Part of a small language model's weights.
Training: a variant of Adam for these matrices, 166M tokens, 10151 steps.
MLP neurons of a small language model. Each row is named by its layer, matrix (gate and up: input weights) and neuron, and shows model dimensions 0-191. Each number is 128 + 32 x the weight over its row's rms, rounded and kept within 0 to 255. Numbers have three digits each. A neuron's up and down rows have the sign that makes its largest values positive.
A block is one neuron, or neurons of one layer that tend to fire together. After each block is what it responds to, as a language model described it from the Wikipedia text at the highest values.

L11.gate302:128112184133113111139066140090127146133116109136185105037218127124086148142132110078140089157167163146115127157121063178131111146088155155129124091097109091150165086134170156182125161164091105087130155173159144132086144093157108169147113103074133130168125112113106109119134153123104086128151148138073157102087041151123120137114165136115167107125178171102153076047130130141144088176130168158173095114128156136127057075176095124132151105091109151120157161119115171128140135102139179105160160158109102095159066152133166096139098135176136121112179143173131133151131171106058130211
L11.up302:072094127105068093164099101105136091115139124108127103084158160107113152136140134157166165154204164196123135131113112166140150133121141154120146143111185063177112067087131153175117071109124105091191126153162125088101162081112123145135101101131107136189159111059158145103157124172154122141192134179107165093141088078140132156126145093098137103160128179133197087168103108118166106173107084151115115102192128093122049122173129161131070119070108176130165179139077133153093170138100110149119101150074178130126132089099132078093159102130095132112131150164119087160120101109096180166
L11.gate380:176050145145074112113141128110147137121056080136170106148092144099131107136143124089155091127166148134196188137123137084102137124075154117115137105132114114124197097154098170196124153114127101138146139091112197164093094103118078110115180040116085109121127148130101111144159142110046116171113075122127163130097144137090055116115125119063191097126143159144147075046082110112152059156100146124152091090129158131120077121131162131128177184126087148100147111096158192159134193129106186143160138122149124123137133148114116174137105183136142069122134164170127151137129168116103123130
L11.up380:060134139126171138123158110114101126098137158164157061071146181096175127112078094128097150153154153160110162079165133121129152121126143120143137117119155093162139061111147138115171059154144115104163144152136120098093148043126082129142159104090112105106153130102142118156170123142108160133102147177129064113126167111124167149108134094103170073142147107138132078093134095091128088171108114149150079080153193113076122157147125123177076124047092173070099138117121165086141174114114214178133187186114176152127169174132125092084140163158098116131128091140156081172084165105089093137
Person role nouns

L11.gate144:142150157162146152134118185146149151178125089142061113073136155143156121053137142062093116164113174074139132138176137169181110136102131167093155175102106143115126148089094116104130074089113099130128199085087117183151136177115086161109142131154161138104123086135091126162134101099103100090115110095106159135149099082094081124157179140181120114097172077104133116135133101068175152155093095144162139099152173095104125152163149111130036187107157111094180111102203115139144087091168105067169128118127134143161116128123120071134194104122123132147121134048112107141120105159108083186
L11.up144:108137134105162180196121180150142094144203172079151166092145200064100134117207111126102163180171184135082087206140146114136147169135134132109081135094123130129096109071138115149094111133131098116148173107139170171194098107110100152161146098120146126104167126111160141125110142158095106173097156192118134140112137121125105119143134105124160107114129144107183094151163151067122178129115099142091099082101138076092062094092142092111095195170110130171096073087165096121141160115167121145074161120102112106175046139132147132098147107122122153145148121160187136077096112144096164156
L11.gate371:111180144092121108178144146072131164141135099121057177174117135137121140118101176095035158134111149098111186140080090136161133135099116100162148114123176111177106139133138127127069082136061117118123149123115076093141112176083152164155138144169150109106111131071114096142124116156082146183090133071074090122126115122099101112192150085078176127139077185137143084127186175135108152122175135128087107173112160159133157132135173119121138044177113103140109118082135101121084127147148070072128084080134103178119172147090111102162156135156125150136105136079121144068159185097142086099
L11.up371:112119137154115122154118136155164125116129063133098168100099067156184129091215102133115117110126156107098109159166116136134114161164121157133107154070170103108159141110112132197106083169093139106196086155126067098067115090079139150135109056110118072114126147121159123119174093123102107179142132122166124082138146098103138104120206104133170181146131122166098132026106112142107091130097126149093168188137152019119130129121141121131134136143137161133161105098136154160129084091109146125112156067180128140097148107113139067116124134100068064193118153151178186126102117118133126095
Longitude degree signs

L2.gate4:112105145074161110135144157141102195103151096099202086069079077104141094085109103145111094093185109108169132046138132178105069154153110178201063148144087122139158101112134105115113128146179122150098119133158102125123147104114189100191136141123154045118105133074113119125100131106122120149056164088086122143162159119155167109116147141126152133119160108131147095145123163112179120152172106091118126103157120169131087068154182142106140130103125099057094107091153118080151119146062129122133145066107167131182074089124125092130041110126117145099104158105101141149145140153183113140
L2.up4:112152155124071145158136104093118117160176136097095081122085147185124088098135138113193082112142147128122143092155078107103098169107128091141070123125129123107188131101128110121112079131187124118109130133114092144138137118134180085112156135104139126100161133158112118208139191151049189115107145082161118189204134151176121086131180117178101144113132108143159086149104148127105107116173123215187202110120079107105164191075108108122087129041152109117145110143164145120142156109101177147144120115134090124098089084158106106110149154140187140149110087108108161127208115147100140086
L2.gate33:123098169156121150116153130123163143167113169141164138182155079163112064167134124109101090145103110085163104103128132155111145112099128066174111076165117141143151151181089095153121086164222096163106092064119140112196157099155137095117106175103097096158111075105129112116185130164157113082149119127206119122169139189131168122129176147059053091174184123110103069181049094135099066153142140168114125125170111156131116134138112113139133108132144170115130076116142172159109130172085129142113129083179108117103123104138104150099172120113154169111056135155145112114127146156157167092
L2.up33:143160125113181154126136142081149123147109138108109099116096111161132149141106124120214135130129165119142108197121178095069132143102118207133179141149103172117120133118185153151134141196126153082141125112099129194158148156089164146146091091091157139099092137142075095113156144131076139092107148166144203120123125165169100147143170091109108110129115127196165112179175173065169085138136092125122122137128111209130106170062178079176113158167108128144148139114100143081121121128157149120130111090074212149172114105107166109118062157128133102078158164053114136180163116131148118095
L2.gate351:143163121133149149137138138104119158172110081123170107088111099139169083160115159139172100114129120143161078129130113160140152160103107129162165113110165185150220076130119110097182096138126078154153110082163101126102091082059131123135173127090139158111132113063125120174171100181133108159088106121165130142180178078161115143151111130102181092175154146132196111171126134114152134154133132103091109066148152122112149131061113155078102136099081101091088090096146165160128073153128147127108170109064104129117127114098152105090141082127136144064183218140156164090123133091123039167
L2.up351:153189145100084085113132078150139185171121145096139113076162101143195118115141116159122144074100156127102188157068122106196159113107118096146114075065164103160084130183107087102147137122151130133105148086172138091097159147169183080167148098119150123125099138156143133138133141123143075112108109129108105160175162085182151116039157092137112149190127077135200125125140145086096135129130160135184221128110191171164128118131151125150127101103110120120115137154208101152119124124137127082167118117122161110106091113110077130077098144149183132179098160159101168126158081087123084143
L2.gate377:140066102054176130128100066152140158064072137094085144083093119117096046108132116142156096085188145123124167053128139149158134106116172110129161075138135208135150106129076113100146144145130131164139136126120161133126154090155161105154132162142175105128159074063188111118132082165167124191144107077100160165186165094118156116107133161105091124114135124169181087139118146094210137162152085179133095125148146173082144123153142151129164112060071137142074139127153086134142120141157120160070161129089104088071107101116080116134116086133130137133131130132086133124156132144148076110
L2.up377:156086132081142128138165074131129157144133163087111116068099119097103060137158136173199133068162133152102134138123118121163130120130165113118143109134093187124167156128075098083163146164166147173145135133132165102167169126091196122143162155104144121085123105102123129123135100173173158171164106135127177149102106080179183080142166156135116162115135094168193121150120186085197116154172096197162129134126137186083175155091153088136196126097126139092077083125186115164139137164125128136091166173098138110112071121115132125104087069173168121084102159107105168140162111128167075106
Third-person possessive pronouns

L12.gate0:091161192095132067088117124113149141192104053137161179144143062058116169098125113103141135118111094177187133149160106191117086165117176136090118141115125181065142154158098172111144156172151121127124129119163184193131141140139113110174136191123061171185135145108108110062129094119108084130169148101114160156110106182092121145154176132117094177118207092131116106147055111068147090145146180128139126150128160161138121126159093115178163128141071130180101178106113123129140183114175097135142137099136128124139183126158159186142106165142112118138148103138076104125118156124113110141
L12.up0:137072118087116162131129128132081111087076143063156113142092177150033146114132157142101121144135117188183189160108104107142149124172149147106165120075102157138091141135164199116110090162166167152114142158195110119132155149110131124101119106123137127119082200149095086089021110183102113151137112107105086193135060150119101115148130117149053099139120066118095156157135113149152126127092091136113124228137118171070134062133078144173139101108108126092137152122123079126117166152122089123108103142162139116113101164134164123180124131108085119128147138164109099105172126088097096154
L12.gate37:127166113118111144127105142087098172161129097056150171064134184153064109155125175083117163144143106061152165164120147122121128121091131119137159111087117109152120147169151152098115195136126166059100157169125126113147111103158080100131128097142120145120093185169100169146099131125162144125111187134143162136083111165165155096104155137140130160166097112105155071112132119121126090082178153101153091228070086104161128138125107139085161186172149104150069142139100108177092096136121070152134140106158083132040099158111107084134162098199075111182132116159145110158169160119119134180
L12.up37:147085140083146090154131058121126145119067102117158184192125162126133160121138116177129118097181038114127099116181140134110080168130168136110150120114066097170132163131148146142105145168129101137140136102148090098153179121129154072079109104115124085176129091129158071143074189114142112156163162130187088152116120134142129099113109134142115105131135142085141051072108073149131087164153148148114141162134087118131149092075153130136106161114155096092145141148092044190073069169103177150129126122091134148130098123123130129148171139103105119112174073123185080088145062057168149139
L12.gate51:127124149152117119118119095107157146146149168149104120126178063127168134150102206085094096156188163144122131166128132146078152181081158205142118109073129131165150167093108140158077133134127140109082085078135150173146142138075180100102053092106091157130174121093125116075133089179103162118135146140135128118134151145108112137095147161106135140111090173082162067145157158137138082120123133126164112127144138141125105077113064159152130156117165095174117104187150098205168135102069101142100123150184075111168051120121135093174080130110103130098140157152147185101158170168143195179
L12.up51:104166115140189139060154094102087117142098151146124135128137147104114111174133137110028143216157065172110116126151140106089160080142149150129107123191167165113131092123120093132147128153148175123157134150130099139097082173084129121145106162108190182158147087148143081090083106135109141125136188151127133180150102156117071121130127084086203137117125106119159198115117132163084194149139107144102079142087107115094035133147141149130110160096119065131099138092163103123069143140136130181115164159133125086069129169137116103149082151040137152103088094141138132157138131112090092139
L12.gate98:124147107117145153104098227141125093084136074116128117146103125138119129088140049088121139144126129197160130183059166189160166140105114111149126125115105127149080077125117145169103144115124139073152118120092139129099191129090123187146095143090141168112153157112098160135143125097195134106141121172064149124096108093116140111132123150143097128170182108025154113143115136092160095150129154129121111118115231083133140097165079080163133127149092044083088161137117180130096137132124143155126164133178116153173139137148079131097119090161129090083152174191121117145196134131158113154
L12.up98:156103139108099069105090098086106102133073082098132096102113114130148143152127174137032136099106140130157168138088107137121104153121165108062120128112144071131133145125154191103153121102120114115096095081157141132065189124082133073118096155172112136182099173129140120088190103114111134087100119160131129162128146108119099140102096111061091102140165134126136086111167129148123136185085109101116121119188077181128088169186149122131097123140151185142097162133097164063150136151133176069138098138082091121152112078127164154116136065096124023146095192144132152135148192109149108169
L12.gate111:122064188092145162160172155093115106180101104042136158146187131125088102136192151098072073134180106096095115162104110184104096197101140129103097100068185186156132156099144150181092149135131118115129170173123100162138083111129116107152146138122114091098134128132133129124140159143120093125088123138105184118181124184115167107117094110096185107144178130126171068154105104176135133120109106130112141136147141085115038072134138137150137137061131116053123102087125101195142119097153109132182149125115059118063137140142159157097054116103136153084134132146130157119149112126135154152
L12.up111:154126149159108130101094083132141120138130090109137169150169153119109169099140109114096168181174140138171156133103145128132168108162132144074101156002091163167120125077102119160129202117136128108134154097159090115116205140066171155157067128120118111147150103144121119155144138120147100113173127158111128148101146064141145151157165103092157203163133101130151144139132132129125155119169165109161076208160136062168051164189122161164076133118117149110126103110135147111180123122079160195128139072167114086137034132145102099154115142154144144115159180139118095154124120071137107144
L12.gate164:113120180084135129138169187101122221113114158099136146145143144094112115110097100085127129117184155119090140169099146057128142154113179145139148135108112131058136139106108082140095095128148111136075166139157211127102118100144095171126114169133084110119131158110137165110146177091110127170156132169108088166103130088109135152171117091166162171204125187140101125156136152140200083145115106135136123135144176149126075051139167140182117176129163080145177121113147071156127124077104178156144134108200156146161132119102217151120152175155096139172154154114095101106134091085120141068
L12.up164:128085096182187093175141145078083121115114168128148162079129115107119134128074124154153161104172161112148127167103116138159172169132140108121138110120209100092177132148098102165128120127137131167137162153121145161098168191166115097142153163129116037109192180139145120099080121088154147140123187135161102160152145153147116133186131156106154133208084152127118101105195154114110137237096097099146127166139161110166100126202124116137166119113152113143173171169142096142142103104096142140128163139155142123170101154049130123090107111163171142129108103112069179185156105090125070129
L12.gate231:182135161164143116069117131133089123121196108081105149084111091105110127062079178101102159076123090093131138132174159140112145119158156166156104111107150084102168064122144165132139155125123116163139173149142133098120131063079106098179123122150174113080163062188150171097141137116123125137099169125091134172070196120130117147141163159114173131122160149174124124098214115110147145095103159189098190123133186117160100118163193122093092137147174159099137180166179144142069080140125133133071135152179111098168103135158155114122167081119120171135170110116124141149170120082102147171
L12.up231:168109089073129147131047122118122110155080058107170081101141134129119119090161107137150198083161105115154137157138193072123132100127172105146066165073179159127156119097135126151127094105116130147088049186112116105131087133093201160189159160128094132120174090146146102105127160114153173138149153100077153180106114155169136107165125141099097122118170141109114123152111206145109082115130111141159140170092132106165086147111146127157107133075083101106067139075126048145096091099121166141158149176141146163137142157125087161118096182145108148159163113115053183127137150145136138092
L12.gate250:127096137064163125231136151158064122149179116091151081101140157076137144089113061115107099120150164129086221147123181104045121115160164136165144120109151106155173101068143177133182088147068127115106134161165145166096146144148104121140120112123139122164148088121138123140106119094173128189132118191051147134116069129102161105084132133132163118146142158119151088153139118133131091127108147123141135091155160168132000112118125110135160125129094134113101172087062133150136150124126134090124103145140098128157122163168090120082112142150119087163178143131161133070123120130101136157
L12.up250:185113144145148123077115127105131103080082076091192095123159155160046160114142103138135123116170173138156127136144136190097131130113091120122137152091155143137212093136125115164170134154126082130138117133153091134100106136106098114118091154111173140166125132156156111114181148162113168127113086121122209116092152141185132141054131053139116124125094154097140127114090132127131159176063155191176112172123167089096077131149118074096103167071097194119111163083087176108148117113130210103127146138126156153069097189145150106166126117216116140141134148144134125142125165136112059097
Occupation nouns and word fragments

L12.gate55:168058118143119080100067158132105182155085097085172137113101140166072195109124127090105150129135097084173095134121133070124138127095152149176144144152129136113161152122146141112131150095114152187089110167076123113085110121162139091184165144127155146086107084076103112139170122098141122185126111121112149102119145170149074155089139122186101030100121176135119086096072117159082141113093117098182142143105161104153105166155134161163126101137081128108180072195153094134170094121151114133152113144123081201146116092053134085114198131154115116104141123156110122100129120165090130056
L12.up55:119141180112176108083167150182177131139056157167141196093103146102118123092148181102081118151134185102128127133117166085155128145142112102108137106095125130107139135089176123173141138156113149040141087117145125114128084128167144105122162131203097168108161108138146143148136128155070099115135094075157096060126113138144177095137121127147144092117183157105170084090094145146144137055145184149102048159134136145106098147121095128188117137085129156148140182088179150165101094096145154100160124215160140155112083112094114073114150180143055166151082174112119159124113123102127157097
L12.gate79:157113149128077133147094151115134215146132104117080120090143173122083083086129095067133119160175123083143195142160129154169175163146146112180137118178156085104143125126061130078089110079141151110175109133087127163093105089125111131088150106137106158181120150113130122091174095086079061162148128122106106155108129149143092108148112046129098087102124154074070035134112097142137148065097154148106083148140136125188159108157161108086116159100148112118108123117155097134128137085143093078083177098138091184211098137073106113114129123124135111157129164157133108072127183098126114129
L12.up79:146106126153120107093090102128160119129103095083184168088168137084158119069113162141129135164137174141106112104191120132170132159145117150106134143137194176110147166110112119120136098145200143118064189091125106108120129104138226128119165147114101163146095088140093135177105094119114162128134144112176105136072134142118082090130075094119092104175175120106123046147088094177104190085146127147164161174123110137216112092105147096127092160080155108120098167161114153098125132103103126139097080143101083131149090074096075196162119124148151068136105110113062173171096131156124155125
L12.gate83:104124138092127118117146143087138143151132087102120127118112100154096128093204109101066073146144174048192143139174147148161182145110166141116103108194088127156151147132113078188135114128205139110129132153097144116158170164104171153099121147137149148140120145163097125147127120149069140105153143134136104076191122128123136138150170135153199082062166107133167089161134124108110106129104166127127134131097103131130088124115181130071135147140119057061079106131134142054143148127129097080138120108155086181188070184167098055120136109145091115108118077167116129067108148096084115057
L12.up83:073133172179071117154093164132089142171150119097158194079113132139142101108139135127137161104116099152137088126167134168176121145126125095115126045118084188061103145159157158135156086122125144155110108141097163169151127148134098130110107169130101145082128146093100099046165110131139121049162156088082121152142136111135119110152125127148155133137086107142121120164088111159063081166115180120124119215082093118118199159159148117105183172169135177127125103138142134154154026157166107106174139143177124115103182166090143101069126171160121095151114118166094101128175133090168087130
L12.gate100:132137114178090145111112149113141127154094087181182207098150123166125173151110156097064076099177151082081115113116095126120151169102147137123164102093152128088162133123139157150115116060151174158190120083144126152151110114075111148090165156128182163126129074162101097148095077096091102072067153151130179166078167122093083054131064073082156151104175084079132117138136116126102132077110118100158132161112136113155176129116150161173158164114123128128147128109172068122194176127155162152150131137122091158158051131163094123153139087124132148114143116113100080159143124094092102087
L12.up100:179119074071168134113093090142164089147108108141140097096059165106153139089062164144107160106149160164174188204136121100103135121139102114098137108118171136081122120126155099108137116103102111127135143104176100139090101087107137121163148130119167136077136124079134132116071171116060092130082111177124122147132148157201108106097170163110202166094114149147150073084163097088030114153161143140126109141120156104169152158103080122128118164122100121100086118118131163156169178106115141094110115217097087166175074109149124156137119095109145130082134119069121066080142172088128128133
L12.gate190:124100127134141068107154117080113156142153106099132159113110124132176133127126126114072126126130132100104091108197194195127183118162130125147115111166137113092191101122088115127128076113135141094086159107075136155161138115134154077167124075124147120198112163089110133134089129061142110096150103093148120099139122162168110122131127136145168118058161214055057132100201089119151114117103214093078139103089127178139161138150121099143126099123114106093094102142128142132111132135101095116135108149166105098177122129167114095128111087047155116133083158120135171083180243102141126126
L12.up190:138159128145190146187130135171130156170145185105073138101137149093174130122088139145151116140129116129131098118104192129125164134104109099056147109131087127103167175082125134127128156120167127112105061185161167110153124117139155091148090165117149132152128147166079079116100085109156101155137135164158063176082151095106130080125076153162126143144100131127151091138145115157140120048101191104080097198077185148121141118065088083175129099127123097125094138088118125106092126132062130170086106124169171090131115125152063102131200076125105081118152072138147158161126121062076143089
L12.gate243:124102058100131150151145161130139156187115090133204140152162209158098159066117139094120131143134138104125115148155147132130139169109132063113125156153165110108128176143121155097137057064174151128163094139138132135107143101146126135111132155112147156149172109095150157097120118107089130162172164147113123107078136140156134054038109140096123135125140101104054091135111152109088132108178108150094172164139145121131155132113195092092101091162147113158102132085147172187123150126091175113082112108094122158183100122180132034116150118134070084163066073085200137120117165113109090159
L12.up243:081038132161090144150136154163105120122138180126129140115117098133058148145168146145143129104153135172151147116165098162159106152073104120179116160101145112064148078132123156096134184090132131146165185111162177139124191150074178105140114062110145130152070165133145185066148127099084097141141105136155111186142152145116128103121147142158107073178165085070136110091161158164144085161165154173113128078115162074139129131137096218120143051171136133086130107097124111107081095143100180082132146107186133144173101116119157107133076130188155153120095118149120139099091112094168114146
L12.gate297:156221124154089101110087215156160136125128135098087109139130181119134143044158143120088127128136089087144176159066099109071115172108115129105123141147066148140153122071080098080105105068163137152086175127124158072118098151103100169137159136186171132111147161129137110117159075098116103157143095133130099116107166132124120088092148130172104133164178145155158070109166181094165172092132184129121162097146147081108123108132095104089132159104166126048166133194148132178136117133156137143107149157141127108157175136189127153075149123137194074146128138176130137086120165109110133172
L12.up297:166170102114161099138075130187108115160130144139137109129189085102151084065125137157135082126139143106132125146096133132162142114119125085128158149174151176151129170094162160123175142090122053099102119107179142186122111159137160100112172151126165132078194088101128141116110084181116177106158134116058145172165162111147149140129133099147157075145128092209150134052156170132086124065104155125148121099097072121094123129119192106115075133152100144167194112118145109139108169130123112149127134145048157157104139127106137175116111146137175186180173180120124177199118142171148137185
L12.gate337:161145149147133108108172139118156139147128151107106127139144108142140145102154092109092122122122134084115142084122103143080118092121220187185113145147141116119156161094152116111100100156164200167141122141146098110176158121118147143148181128162122076130075044064070138159128147133119062200175124140138120059104131127125142160111178096081131105095145166141089108117108072092136160154149155155115158136112099163180095128161155204138105127115152115103124148084184158155183096154114122103096217141148087145172126155077178022097087117181141147112131129109082117171121153130152149134
L12.up337:117145099156185091135180126190146144141128124065068129185117161119056128147133144142123156123141094120113104123165134132156121097121191093129203187193185120089118119149126111137078081136146130122106083096077124124166118141077145105119146153133153118169123165116085143072102169130150125093176081081150121079065093066121145155173168070112145162091075146169114116114072105104128105091131104096078143130195161122152135105159117124144158110085089142076108113163166123126125137159097126078071108140124112156117098070088105133068158101104135104162087100156110172146069096151128175166
Coordinate digits and list fields